MLP neurons of a small language model. Each row is named by its layer, matrix (up: input weights; down: output weights) and neuron, and shows model dimensions 16-207. Each number is 500 + 40 x the weight over its row's rms, rounded and kept within 0 to 999. Numbers have three digits each.
After each neuron's rows, "fires in" lists the words (lower case) most often at its 100 highest values on Wikipedia text that the model never trained on.

L5.up1066:497537497540454464495446525540553559529513518507420511522557479505525519509547522520497535513568510449426468416493409456434431481505553494518476518481500494505449489514495466518525380480486548480550477516483466557460542498436479465429497519531483555450525478524505488572480544443518488427526473544571443487462483492476465512526543493518547510505501482568441520511500467493465467497540510484540527526528478454498466506448471459589487527477467596512498481395450535474494440414480532461518554474488521505527553485532512495468565593517493457519533525529456469533465525456545521574
L5.down1066:483484512479453462547506587599531505547516485513523513484507549549492553466530484494510471486471524416414495477468514443496444547475469451541469552434518500480501509483455470483550532470437467485485455491514521553576530437485427438462441509543473574543524471491451478491508511431510464513554474521557476478492488455496532495548483452398509576530481494577523469479551552470517479470417568506567528495520512446529411608470455529505485456450515559509453522503516441528536395417518515514469489495451495466554457459517579549472484529499486494506545519477459600451460453525576545523
fires in: "to", "it", "also", "that", "they"

L7.up396:486525508552457497527530466569592481536509549510504571512507469477550518480526496455460508508595508411506437521403453535453472481546566477472525522463453437442521488538518485544535565544489496485506505526568473499524548543442481446451461501517510502488445469526584523577517432475471522449479474466550439540485464492501527499518518560469485462548471426473479443510454482478484471482500597516555548539486491499514528569549472439487420492528482485478426535445464529549471446435494485439561442505533504515585542548503493474511490487525469443511597516507449479492489541466562530478
L7.down396:471515562555488432470571474481507447483462515440529534435487469419541489483543510550482481480516451449505436502481506514534423540452490529472472564510517457527501483491517482523455504496508531442510516555486494480489546564538537536396524450517487445506507482474519462521560469477478510538492444441485546512493460459540533531531462592473482490573481478519546562508437526496501451514480575460555495526497588440470555504475422501475434515535482552517475552515538509466505496541459466444536505492486492440463522527464541525521571532530419465449474488493534518479517451544477418480
fires in: "to", "would"

L4.up294:457482430543543490440522518545538461475508523510457492574543511465477462465488465501526510442571484527512462567450460474540562493536446472544508483551522542506418521466525471471559464556469465471514491511474484426485441542491522520523527467541518467518480518529456545515508460471399530553501540526590571549430472556480445616481476461510551539516560437504519462544484485540485467524466493492447410454447538489462530512514579478468558497542533487465472477510479481506462553460502469429514457423501521526541478479485439444481572567512408588464524460456508544456447553434463516521
L4.down294:445512550566525484524521487494554579492541538475510506434489481484527501549439464525510536532417493513541485465447542477403504434502525526548568572473477502564501539441520601507489469439565516582496546474552533458464514482499547550530454513479480537495564492445523459451543499485511493556532504468520460514503488463495607457496508494538525450397495492492546564528584484526521508490537484528446476445485478476552465579518489466487485549458480488421500474542511506492442452483431440524492475483572533504486553541521468529539477554558533496558494490507500464414479484446522531559
fires in: "to", "of", "that"

L8.up1158:511468418536536513503526454483509548478533565450452513521460557471510520499492495438518527568563472456498442572539537560570510544561542507502525521536491475599500507549478509535566525475511472471460532482526489512527492511506474515511586494440439499492435464533439493570530489413512512525482468517506440573486484540524501534438503472538486476464426466472535461428449494505522413437497465529529456571545496479526460464514484537531470494539552542522476569404499414521539477513508455471508462516461473464456539534457475535465514573507515536540533527484470503512511551420457501486
L8.down1158:497516501507495505476527529484562449516529433442524503483512469524514430494450516520506504518411487531517482450441465469516472479485478468490478591463541456480520499511342525488483527510521423468456497507593534522459512545532544460463520438530563535500507418593533525510544472576511516518444490538523535490529507473450562527461507492516524516445477561518526529519543533450439527572464460530491509504528522614510511593511506471529511424513506472481479478472539461515503537539542452459448535461490512565524561497507490506538489505529576594542483500513560482468409503440457506489
fires in: "of", "before", "to"

L5.up640:541478469519558427486511507537455505540543482493507493528533503466539488504519495481506543563482519455486529518534538460539484467477515521507559481541525536485542538510505474536528524447466494457440496531470497511489487479495449551505465519562428504461430569497442505496498444526502517588467459496541533499569492527456485537490488467497542485463410490488512532472464558433522425547516508473482479530502497495467580518472504491519503494533533543604564430488433470436452531567529434460517492517479544462446558565491523471506533523514555456515623489491498527494508499420426516494
L5.down640:466539530380541540455478520556468545519460438510490560511522508524432473544507528566540561445510497476514514485475516543477530477489520527465512456460553499466554515511504402519458446499489491530515500518478473522461625470534497454559457533509570460544529377490520510448474530529536541476545486489455493510413537553439435459449540453537535550503523480496440426570478499576494494513491471528485510471471455514453436530510467402554493480503542543467545526505551476400554509517391517466504492509513508510479450551489554492514530422516516559464470508486572492541552511518489505514
fires in: "one", "of", "each", "s", "sullivan"

L7.up253:532425459494485534495454515512452485487462482460527521483440525411503483495510553505538470557446534479519519473479416485611516480417486462499531469419500434494478471504552454576583479496510429455496595489567503491492463484506555496492570476499470468432473512519441508472556456480546516506477484508490578522540460465534483408472473550494528479443506511569529488443445549482496415513436489508520523534479463469504529565498423446497494474488486511478426457448492461546544509387499459498494534475467486530452498550536610499573500530414458488549530481516489522484456446538483481521
L7.down253:430509503487503485515445468545507457522541477467550567436527430456517545596535514454474539492449534491466479505435465424547536433477533415472443473504403500437448392482534523502462543566441517482506526482554482505457508525462485527448554466539543516499492452524545592473516477482505470538451479520509540511462478484488500462500515542485479500521558497526550506489555514479442535504546542493500511464475505434465524537412422501556481462528499561587471474553589483507564530527480529511454457499477514500505439466551455511488594501531474514584482458579505505469553471401509511529
fires in: "to", "of", "least", "than", "at"

L7.up223:520504441504514489499505495569544511544459475476553554486518523501532384475538509503576499441597460548504560456460483514514527502418522524470498523517546511518474516504486543487472477529489506520538539486487433534504565511488575555606515497455555454519447448536491502505463452479534449511460529477515502549546436568547452499529496521555474465468481513461515507465500548503498509461514542523486477506507485487505574537462501459428441465581478483548574499470543464457477418566501559506503589564520408545449531468494508532512503462507451453470455507481447472470522400483479529457
L7.down223:455546475496466502499444471466523546410529476509524496457424486519444497483430477461527513464478479541548462490522478443475514530540473506513460513505518487520484448508483540603522512455483521526488444461456488522532461485555484503563433551440503565559521417565564489476538490525502482523424563522438508511540456506498512515404471517526485551438486491384459533523504555498535567538476515492398513531504457535518499478510473513530412497560497461616493569516585499465502454498501461560523479543465560501481560526473495499475514497519479488495439450497502457479526406496527526519
fires in: "with", "have", "has", "very", "more", "despite"

L7.up468:547507532493470510438546589497478490515474454538528561464497566463573509491526449506497457497493477481544502501574522461469557509462567495550466507512497521528480498565432442549515460470417536490422554433506482561513495490502559448428540539566477450474465430534540488430428518568485526511523462510467444474495503461500434495515496449552553512496473571476483458467460508553453479508452495550510445497472469508479583444522511532461504495486500512488542485490523491551456541536540538512346490519434466542500502525483515501527532478514500444516487528537455469450513569423480518491
L7.down468:531548552454545532435465486520471460528509444537476504527461544454489503517511506581392489515458455467556481497485558483472503521524499546525433513445494530510521555491559489502477495429429495542432554495506531518487561565564588460489496404534512485517517460576556472507498504556477428521423472512475490463538504476488526508432523448504550571517505521506558446475522578517492524481510536553564450558508502513517518437547473521433549531530486435516500541535567508548477520500479552479396425499516486542503489464463485536511570475511500471484569462552538536442499436549527508499
fires in: "an"

L5.up621:511497538532532508530510445480468500503473450519530472508561539528543518483452399474446467489522421497521463553514527523476495511542518535491477512531369510514492605524505513557534448483423498457444441408565537529491548558516527530474527495573485463552471467559440459465527532515500498450496516519451507483522481482481553516537492494485436496486450575525523441552491606527484455490501546486486502475484520490520498576464428537513509478487474605491499441500421483511485484446533539413394541502436558511543545495505479542532535452539503483550452463541523496494544546492559423519
L5.down621:509474495526478521518486452429461560503514510456480578509460479575550519429530455590532518481487446537516523394494530442519493581481477521480458462416503569545502538485485521438514579462557490577464526571499490491491514509453583484473445550517483489488488501446503464473526519526467503468449535533560435428530464482498529503506487498472504453543417521516539489564447529543508503611481578488565521476506505460489564455493501510452546529536576413521528525475609515531461471486549502552407463512534399558483496516452505488513463425460435441494517461454555493511484470441525489503
fires in: "an", "of", "in", "s"

L7.up130:527562460501442494492440522459509434473551521543485450559525465516522548499512548535543507580468508487450562599484505593499482509556465479526481431468476490460505509485485504482539514508561474525488481474491501539444544509458559436435559510510491530557506546463473551526500502548538503521494552542525533550507484477521505565470514559552493487477501541456526501453490474493464461569516537515499470494515464489541528464424442422517497469470488566482488469484493499481445533443620502559373493514482498461449513534562570418543530481463505512517566516594491494473472513500471471505
L7.down130:590474549503507528473536517479497529441477504440544555498421545489512513512514544567502467421460455510512509517515470446446503468423479557548528490468527450439450484527462520508445512416491395532449475527463480529462584500461583523480500486532477512456509446428517520493421530502492459492500485473491446463465498510536490430461563482490514545538547508570456569508435528490479493531529519469522499450517557435531492522490493547543546554474450461545461518522486457518525487530523581556495492445467519551521541448479450505484490495493523398533507563440508473462576493493506533566
fires in: "an", "s"

L8.up1053:578560450459510461506523534521509499503500441479523426590466485502480517497498520498420442475409567478476465555489528492507531435486497556508498482510559462577436500543475476483486524512449483429476495460498474492531485520509506429572475504509478523571526494494476560439461524490467434460462491523491461509511434528461520541511456528579551470500473490451518440447468555474462499493516519491522438494537446553482421464529397452495514482524512597479464515518496524567441515538473526526476427502529516446524520441582507532436540467523474522472519477521454504520532512502484454517
L8.down1053:607447481537564422425531493523471521497503526525473508475506547472490612456509499536482508526420512412519454526439447515458511463466561530480437459468552460508506532474492519441555450458425546531550458519449514512513575558514533435575426431453498524514497539463506490459402507551499504547498554519487495445519530515515474515487573448517433440503478512494455479504547503531505518524561484499468504506491512503547462507555515559480453492479439481525488504554528451536462497542502557503457439524566429501533578556484467526451537509518452403519570487487527506503546520510575551537
fires in: "an"

L8.up666:507575540508499490521478529554453476534451497514544488511517563440505595426501479507493501520501515435522433464497550454523490473414488481492522569502476508510464441485458473539511408572505563434434566543561514512506514474516428496511502613543543508570424442536572447505495500447557483488486439476533487502475502509463444448518533574490454459546492449465463524498461498456514566497514599603512566500514576453515447487486452502494481548450562575478519417489598492465489513496471606444453480477480485508545518471500478535422509515447505520468550509425522507516473498498494532447
L8.down666:498480519498506530598516562507576463494476508505546568459564525532476471483466495499433516542572476469423459514411446541496499446534466478548501551516469546524504472544483471543529505482565527441453450464499416430480451472532518467454490468448501504502528550516536468544476572484475510508467537485516437560563537523474494534497390537433470507533452513456555506556482485511554547474493528483476510516534517456490477578514436507511490537569499513479469574419473510542524440482467588606511478451516522520486437508549471438498485607463495501467526514514554527529478498560448509509
fires in: "also", "in", "to", "as", "is", "was"

L7.up519:489413447505463497431465449446533515468571544454552479487572562446523534511542544492515516523453516488413547490503548492431498416446504460497475511491532517547428451483484537514511536577434490466425527542526506518423508580520504440457431484467482529538538485510487495519475537525542424453541461475545444569465477552465518496502517530470514426503503525470437540476444542484503503477573544521513398497553447462435546498530417504476488496522446551525504497494513524631510500543524521509482573504468578536411489521548478544542483539462486464498518467569499427489535503408460495415
L7.down519:481479610475547497503455507507511558489554420535513519538572484411586515479506498495486509508457469580471511474475524446538499545516447548502445505486487502511500563527550521554558499425484532562503486518504461552506528557459490511445474527542526440510500451485481497544517475504532447479527513522527481496493479463505476503500486485488525466547481521506463535467466511519537544613476489395466505533511482506509487496551484553419562535491434465483488502470529540575481548511510458573427543585430498387422543488528479504480517479524450489496503518503500481507454504497501490423
fires in: "an"

L5.up547:505512469537404492525516496530467531475453500429422504472465535450465486523496439512521599517539431474501509456440430523525535480501502552560504556520484495509546509479499446516510477455497532476442481558473463519470490488519487481504544554538513535439484553528444573483486478524513477527478490481492458533494482506509472484516537473531494540416485507426451540533434525520581520543529483569520507555476507469386625540527545517494448475469454455531530526417509488550505422475461536490521474447428532490459463463467487471489467476431516490527537577469480502509453478494519494511
L5.down547:476480522506455510504588461519544498577567534536506467546431475529515507404516496531445511555506505514427534461571545475529547424541556497464507465533457459508516531586490516584476474489540480426502458543510525497470455486506529487493501448499502512524470452494512524538435456489433467518536492534451581467544555466444489536511539509524467458518455484516585610601516537516514512554459551571512534550518492544544523559433455544511463568516467497518496525528533520515448458499512498471485544435466511441565525560456542500447449532530520474506531501518594529472523441498535528473
fires in: "to", "in", "be", "that"

L5.up1247:481480465508470519476521484529496509489480515499460538546469555474444532501549475524465506524547529521435540503570478518533490559442499462480506515520563525508513479533484468548514497513490463516509512539492468614469531500418481519490544447495494509544503524490427529559483516425507556480475473564541493614473523488462397488445520501522538472484533530494534531545478551490502395480455529554520498484522481469528587502467480476544498501481478645526476453412476554490485466394506518422492408568507498526484514515528564544562524616567513434539557543550534510479536460490495433558
L5.down1247:543512466412453534509499532491484553513489537472516527539555596459482535534541495478535591537488520505502522523553408505454478513461426379532573504490476448510525450572430403467485518481475480385493498530481470515455481496463495429474516533486561529475532555507486492504543473496504473461436507495553521511489494515460548433540537539429532502523470482531499431487528471507460462454528592521484504493485521432508555488487496471526489460448457581526535454448532495518498461488420535562458474454504515495498526526491458528536518526501489464479517527512501497490453432476514496549
fires in: "be", "is", "m", "was", "s", "re"

L7.up1411:527450502547511548476450493482446506508426486510503512494484441441488585501496524503537513520382521456510500523527490462566459459533515418526460485555456522530500559497506487481508449515503565482443474485575473519517508499471490476482547521501455527502414531477473485549523479517521486508501522571534572447468457470404541458468491557506502453468483519491554514481476476504450500464517472466477486492486529470466487450559441468503510445453495553519471523459494452519504464457571517509423477417522491523543523454525521462515511549530431496505513507556537515533533524535510457502
L7.down1411:493448481525533511465526586480457491513478494450483456523469485540491515492472457588451416537513469533495441484469461507570510515473492480470543532561510502532519493450483515550509514538447498480483516502466570463418479422512470499479485513527420467489590417503511447585501467456486456544501575537543469527564511521455481470449515398497509512558523513419491533478542484456490499548519494466567471511552503467509488521569486453551572505522504547502525506502565455511488445534581479508480515493524510477493483523537429521505483548475452493507544458524478507527517413541539490434
fires in: "the", "of", "to", "in", "february"

L8.up1000:522493454452503567527488530539464564575539511432467493491502524489498458455529527495484570493483527460535535491530543520515543474584531412564506497516495503506474466506464453448532501512487513467506518487514468512512410492457382506523475523493537572507467600462517433522437515466586443512476546503492508559478575560430472546496495536538585498499494526474393519451498577539532458448445592545512515457558485399527557533490513434563485524459486547496528449439495496517513546483456531516549522500506516531476492551515544562456538596505467502516523520498499453482473531460465483532
L8.down1000:566531507467476511520522536522418545492467528483425491469533599469469531486506524507567546459419539476417494498457505516443527522434449468494480455484519477486478477583411499496472499598436501496515487445515487518482538551474483484501453459517507495505506531499481444522534513464535473527482535539454493510519495480458565541445530486468545485502417476422482481487533525529434539467490509546518466434525506448551527567513507482511476486507507587496532476398529445528519477506495483538438522440518504527480494493491440538495541556471514446479507504503496463481494503496478512520
fires in: "is", "became", "most", "was", "becomes", "m"

L7.up1154:471475518540455469446518460565477495542522535488549481520452523458538558490504508556479500461618487511475449511516492521492515513515548460466496492477484466561537427533559441553589494530530509435543548513541426510436509619507486429479481461475477548460476478461493527519513461518512559454517488408545495513516491502532530462444524530531485513568503481512514532480543564443522469466497510459602502494523512468514556538507504455506476484509457548461423531509474571576456469542472466493518437521514479508468508495538418445542460507527468430549555510468532511465471473521525501533
L7.down1154:509517498499451475470547501480536507542499525414479526492424544426573555526510526547420473458528469493482452499451426494475479464460515445501529518470484436531534480507500532552521480480513484433557488531481479479466575521522505433433494459533532496502471419491484547516544476506498520524525464455480471516513442485495508471481558600452485513607459514512552555548475504488456474525511568436587562538483495504495544503486436470535445433452520518503421468494523540460457495465472469404473499435532503465489480467534465461550548423493486490501543506453489489480470452490502432481
fires in: "to", "would", "also", "will", "can"

L8.up969:503532474492502549454533440590481474533550462432478536537486490462482544477488460466490426478454478459538566477541449487412440432526543543479537546469548498489448493503468479547416491540514516509497456435456493494467531512461542437561524499571517503490542547455547471464450584570488455479479505525562581440544559489534428524523533462428465494456480493538484559497533433469499452510468506504504534517531454477475536453518568498560507521435532563471473509408514467515537451550498423515448479555516491530547459498486483439518492470536570514536468458506463458468488484484531407494
L8.down969:475498512506386493505596483464504541541561513459508536495519456464505513503456518585489393477490585454502552541496483490474545471399494481513514510469519520512492544522480501486402424558491518479569520474475493535507584408538462497490512512456462477500533459502482493558558458561487490553531558524515528521490508488449462603476480489538532446537495480464509459440564552494453539505519495494456518408474480538506451455506555440484482513527427548372438544480598422560516483493543510456447480539520503502504492527452513567537502484456486515463532420484557501511476536461552541531
fires in: "was", "were", "caravan"

L7.up244:405516510474495479465508491540543484526515503529497529455521549482480497516443518536458579493470535450514578508493515495537554488502539550455538512468504484535472489475478490525443393483431533418460522506467492510466498501610538442545423536543515544561447426456497454550513437449466498492438560509559528539535457474480479525452486522528567561514493572483487460441503551530524536508455565522530462473528487556513503470462441528548492488527517560533442492559536463555542565495502501522508497457426415528510530561473474534609500519531475560537612556501517441419500531447475489492
L7.down244:463479514520547425475462526441616497482463476452507447497425452404532544466486469506493523475492523508474527521558459484501564500489423491491497507499472521476506554530469533576498557461353530449474574487432473458482543568567539499544470488497550515505508459530531546590458515556509457511483471506513520441490459437550513552475553480585516503450468579506523490464494549560566462559536528499508474494504475543539508517539463393482537457477486497513524430536526500570603568592443514508511411526488421479603507530500509548481588468505528436476498521513480444528512516435482496510
fires in: "an"

L8.up1180:502477461508503540573526521567502444462501493484546514478479482553473569508490554495567563568498480496474514490487480428479537473480491466530493466449504560479507478443468471464468519524498452489480549488596500510532469531480571472502520544507481410495485495491527497527528461529560528484443508527506453454506558475517464456542514490519433491497439553545503480479484484478462495536477491495512513440552492532474497463500538454516482466556555583501538424479466492387500440555516499581490500498514559500428527479550557483440548495508516510528458496437540493548409509426493455492
L8.down1180:518457494459469503511520539471422499499499453512551480540508467605478448560517529472565504504541466508524502545473473464559446485578526553513504411450533488554473455494517461510423537509457460521515420565482449500531506565533479516549408500521434496454497540513396481558521523512503443551488475562458448461468471451503578478496520458445537533535448596468518541531500564482413532517511546513545441432458526504380487426469505514516488524495507542515518505480545537478487433585548476521596553509410501493443505483484503443464494439563516501489470472453438547516478498487471486472
fires in: "a", "fiction"

L8.up1444:448523464473461515472475546484599496519492468463611451470490518456509491548523533471513508570520497506469523465518433474492454466443583465415524524514423510510545514515507489499511446424515544458520542535457473510562565486429496512484548514496473573530469527535465572568533588492504548535520498550548527517464444564481475508484470500469513598532447513559524508493556497522400488526482522497535571554487527407490553414548518487480465519471408569532451453438542569538518495443506530467450485526478414550524539494499451534491473500554493527513557527473508516513495434430548449462
L8.down1444:420435459490516465524513541460533475500538494464533537532562530484512491522464441462467465436562497536504522507494464456483438521564516502520519481461487504508491531548528555489529475501474516455575464521525489486551517499494528500453533482551483552508464554493459535546527520452495508530436500486476470447509426503486504514563556482451407538590555575571438484497572522466385451461604507459593497533442521462539483511480509467584526541504516517501457497452494534554517465354449558479520499505522506511547476461481463472526508467474589534449518554462493565456509458462539537518
fires in: "t", "they", "it", "to", "have", "has"

L4.up887:484477514528504535503488483496525492511476514466504581489498538473449498444462442503487500475500549508470526471448482567548486503558547501492492546580461483469450494479553474554496533460504433434494581528516493563499539530573509493517521510514574531502536422497442510437512511497544482473517457456448504473521494502457565431455434501489487429591503492502538501475572484520480489432553513486555505568536491453548477506414508561497482539504546459480493549456540528536455492497497497511561474537483514457465497455538555529451513465520527457494499489434531545580450466456542531498
L4.down887:525477491510515507471516490536498466465442471534550548502532591524549525500504521561458470504528488500505496516487477495522429440491508485494508527501479514473475431455438541452470453412543478440479507523503534568531503463540563425431566465544396511377496498487562490496500580540442436602524472487472528598471476495576561486517480524458515501555533535491516503492511477552537494554524568471569551460508394533453454551516467509535485569487486529539511382418492504503441458467485530468518567473533527524440498489485406508457571501501506525476479484503489570569444556554495505508
fires in: "that", "not", "since", "never", "rather"

L4.up779:510502508511460522502531488524516514540523499393552592526479472432483537516476478487496511526483526429472522485402485500467561529526477477476540487468508475495569525494507463500564469500479434469512515466571479487502539494493515524576523537510488455534508526515459488535575519512477549500552476552574455464495473536509499475485470507506503541437541511499498430497458504558476521516523444500514449450463468420497459551482548525505458523508559493490461504355507541520463511482432562484477511422473552507589447520502486518442444510495510486503537513477552535478510545451505536447
L4.down779:542581494469536550494452516486473519494468459565545485514515534561538535468454488450514516453483429493499464491481533460466413437575485482547487543525461589467481482534441491483430499468462531538452401489468559570534480459512467532450466479498518551533480493499463514495500533479481473515484507498518486464444527493501598482545480471488423512551527557533489528586502499469519551550511513563545481517526437446478482524457476522461500553500425537523485559487532447542549491428577490530507529492533553557491560502494477505393443474506501493490533547437565581523538482509543458505
fires in: "that", "it", "the", "of", "they", "this"

L8.up393:487518492508462488458507494518430496504516486522450483519495473500518555479445506538503536513492540459558483500575438495456480477462452518465559510579488475437479512495515443482490459501476480534541546436483447542500514436521514557482487486512492439434508458478516505525527537410517465506551488557513496580528599539507465518441465511470561533452433470431472552502506491472571516428569526580458496446605553542495481491477493534515441463434430532494512545406485449584521529428532471498538510449493496452491551475500540481489525570497579443456459483529506456504486511560481525469
L8.down393:557446523570498570585496578470490510506492445507581506545475505492523554508441473502565515455519504452474480503487498525513475496439438525494572490557512444503496525541460494495474477522527514548505465501571513562472470450487480424552503507554464528478465458480495487554528424424560426486489543553498522511570513461435402535449543545506576476482457549573489520533560402486466476418558529524477523454463545505450496508521491475539525514474483553529496479576447435511497473540541498552510547448564501528545400483508491500431530570514553525399514505496570480436449514553547499459
fires in: "was", "is", "located", "were"

L8.up373:518536540477485435554535412501483535509528522507520508452482482474477514422509548484402483493517492557461508481475491476482449504526474451500600559510446497499532443540481453508497515520522473524490480455521434507393546501506422479489490440530447544497468452498504508558551511557470534497483505558499554553570533475527444523581482519486487471456570583475466515530511519548485518481489522558565489496558435484482565539477519480439513554435469588527483523436498542575527581529425466424495558500528457532494463485511538512534477505476453464565468528477517479539487473511492528430
L8.down373:509541580506462459609495463458503508477592577548516562521561514439455563485481482501456549508488520550421538523499507469481488527477475515559573481576466518476492528465430483524454414493423498490555438458466498559522567540434473541456565493545431458495489492539504556502460532485542456624480491588555526514508475500512512491493487520426510488514459483518605489524539616496521450541498495528500575510563474522496513498442493488478480482444510486498500437482526560548496503459480484469521513511426482534500469576540455465417506505476525533472520552511475505557454463495475493413
fires in: "be", "been", "being", "newly", "was"

L7.up744:488509462526542511533497496430474496459518520535506529481530532484470492478486506397426498523525526467474495477506522510527518551523562485543487505483485523549555562558522463537482516502445520384479467467566466501421423596518507482546461441413451554506430573434494476482521468493484487577524534559579488467516486545505536455497517488524503460472488476498529476525557519461531511455504513526515538491444473462472475573480459483534429508490452487441490547417501507488488484492474542538482485517410500537519477469488491570490501478481455472471576509474416502554524512475505449503
L7.down744:516544469498500464480576449507495522558447532454555538529527520514495526489489519560580480477492478431514463461439551469499491515539459447471515486483442515533470506502450473448500506529523471536505477499558505555528483494540537545532478418504475514515472471528443557489493541527493524553491471558529470432521539484477519531484495506572512458440572506511575456473504479468515528598529521500423461488473486538464499668523493535466523487470542498554504540532478453574464578553515459415517501484570496473571537512451559446469501510484549444542501493515477492455478482505522459534
fires in: "of", "in", "at", "plot", "critical"

L7.up1095:569473476509458478489527522507462546432529491419549512498508510462466483451483524528420501513517468548431499500519505479483524554591568488515525463435577489563491485453470531516486514478507507520414456515521465525497515467400517567505480527560563544459527457492443547462435514550567452496561544525541497532455513416445508514506509494409519503484435485532480495589464493479522479545503486595465425491522490475546535514491435500503466511458496499518463531467505574514520483479462459442552474441511477482514521421547493523473524609472481443589528561501487478482563501464489451485
L7.down1095:448507475530443569524506483512483536556472559524456385445468485456551492571528435486423540510501503530503509509477489487521508438419465488474532500605469508487569454524499498489517464510497446475500447542496456460531451481455432381477515527480491496505500559548492506500475442439512541479472430524463611450504497511472500577537554527517576560441581520452483442470523478510560590497521546526503580459482493491517507575512500464459510555519437571452574471487454540455490487481558479520546448533528540402510453509486552448519417513530602565480449556562467458473459469482489497528
fires in: "be", "is", "to", "player"

L4.up1428:522530480457504494523503460516403507599518436468489464471504451437551518444458514512469542503437482481491470470506508532510525537542456476520479519542525482483513562439517501471503529496549375490491462472533571586408434483516490451484587515497493465548495511529452494538580542542513472539521500526538498441476424417472507442532522442543522495471513431536417514515495512497459483469548464529472557502522522547519516509501505492518481524438550517484480549465520529514522553550497441471543492516490495513449487538474459464446503546482469412525479534455505497484452446492496415494
L4.down1428:486448534516525468492498507463504555443497464476483481498531479545498492460529417499500505500515497558512520403483480452543466511444548466449535530499485507509534474500361521557475519432487445477433513526536502557521471520431534446512536453550455559542526513438597537498434445529480461577497491527440480553505482522524501464474447577480552515578481429547563523583510523510470509538491553516450472437411510457493511562476483485520524508494487497514525477526482452526446499488516510491445544422521459473470515401515466429568553521517590459486498473456488530508474435495509520517
fires in: "not", "later", "of", "to", "never", "before"

L7.up698:532564544473469481480468537512499472563477485472505457458466564546506453453528511550534514477558507478453557435512546557556542525453553531476492616516533447485517491467484513520527551551471553464545580459496423503534446539482529458502525533517488481493393548475490489489540487562471532516451535527550482582522468561506521566515546523464517447472451480428517519500468532551565479540511436543548437517526448447586517495520513513546491516532496500485457495492652541492452512445527545518516469429534484480421546531497491533410492459456513530521523426435501529486511478473552479476
L7.down698:503477463557482464512552535494523506406455475507508498540447527455522552480490476488462542536487497488475496482518496526460400438540537468591517623562432475535428507515468478483526582493506501446429518523480501496524505469510497461481499506569522556566483519485530394467478508506454449500422503502575484522493503492490525451470499485485552418455485472487513506541497570426499526487449481440517467492534505536428504386472557513431438506529499539458480419544549407522461567474600482486531460524510515463441516494568539502562531511503548470477437450526517495567491502569448479466
fires in: "most", "more", "too", "less", "very", "rather"

L7.up1404:447539503503546530454474486472524464489502493523526528454495504531468532444559524569510463501499410492528524496534495542540580458464536475527498561492447540498538519486451535460478408503554419545488502492563470454502459526533479517464423524517455537531453485469524550497524530490473472523502566470536511561528495536520519471555513506532531423569478508504504531489518501481547454575496480492571445570505407427494437505473444514459537528452523535513530507510540511554609508469406525482437505531558511513538523558481509551557490489481492487619505523525550511428501515484435448425
L7.down1404:548513439523459521471498477475520507528506459448477538470525497518538515518490490491467499513522486480500496545536449547542443418464515529510483491433460506548546454517465579481496514510411546568491492513479446486483492556487597479500486475509502489551562493521498519442504534516482476508583544467535477524524554451587491576508390520548529469549527502497477479507453534523424462543550482483459473539454500485513550485467560447496463528496488527529529554537493491559496545602525529525507534594504400512491486510473497514541537446484498495480493556561472535523506444430532553510
fires in: "an", "of", "no"

L8.up571:549522452563476417478497526478537442543479551470544464516590508536472493466529494563537548528513538519488544468435475471493515485452511499419490534507502503491413545441545432519554552567462515429517523553454437524484489571508556554492521507457583484539572428505558455475529550489488531513439579476469474467509487522446492448485480498500522504446503508528511454417483487561462554480523526501565486539512495489484591472480438456492504544476402541473452457524554516564532533543493526574460521588463503485496464515504477488484551527524457523492487538530537446489510510447465521447
L8.down571:506486541492510442521528509490550509432499489524487512538464505512526600462456486479539406446494494597552430445423512432534511475506511472532451499551408507566439510522549457418484571496485480530521537501497499511408504509479537441487477493483473454524528550580534466422485470560475465475421509424497519509518488475530440469524482520509562516460491511506442448477460540493480534464457571482530531527464468471564533501563486488456535530457446514531475502481501490617550447433492527452436447527474527496465486464461501487532551513507543491511472451515437411450447499487510491494
fires in: "an"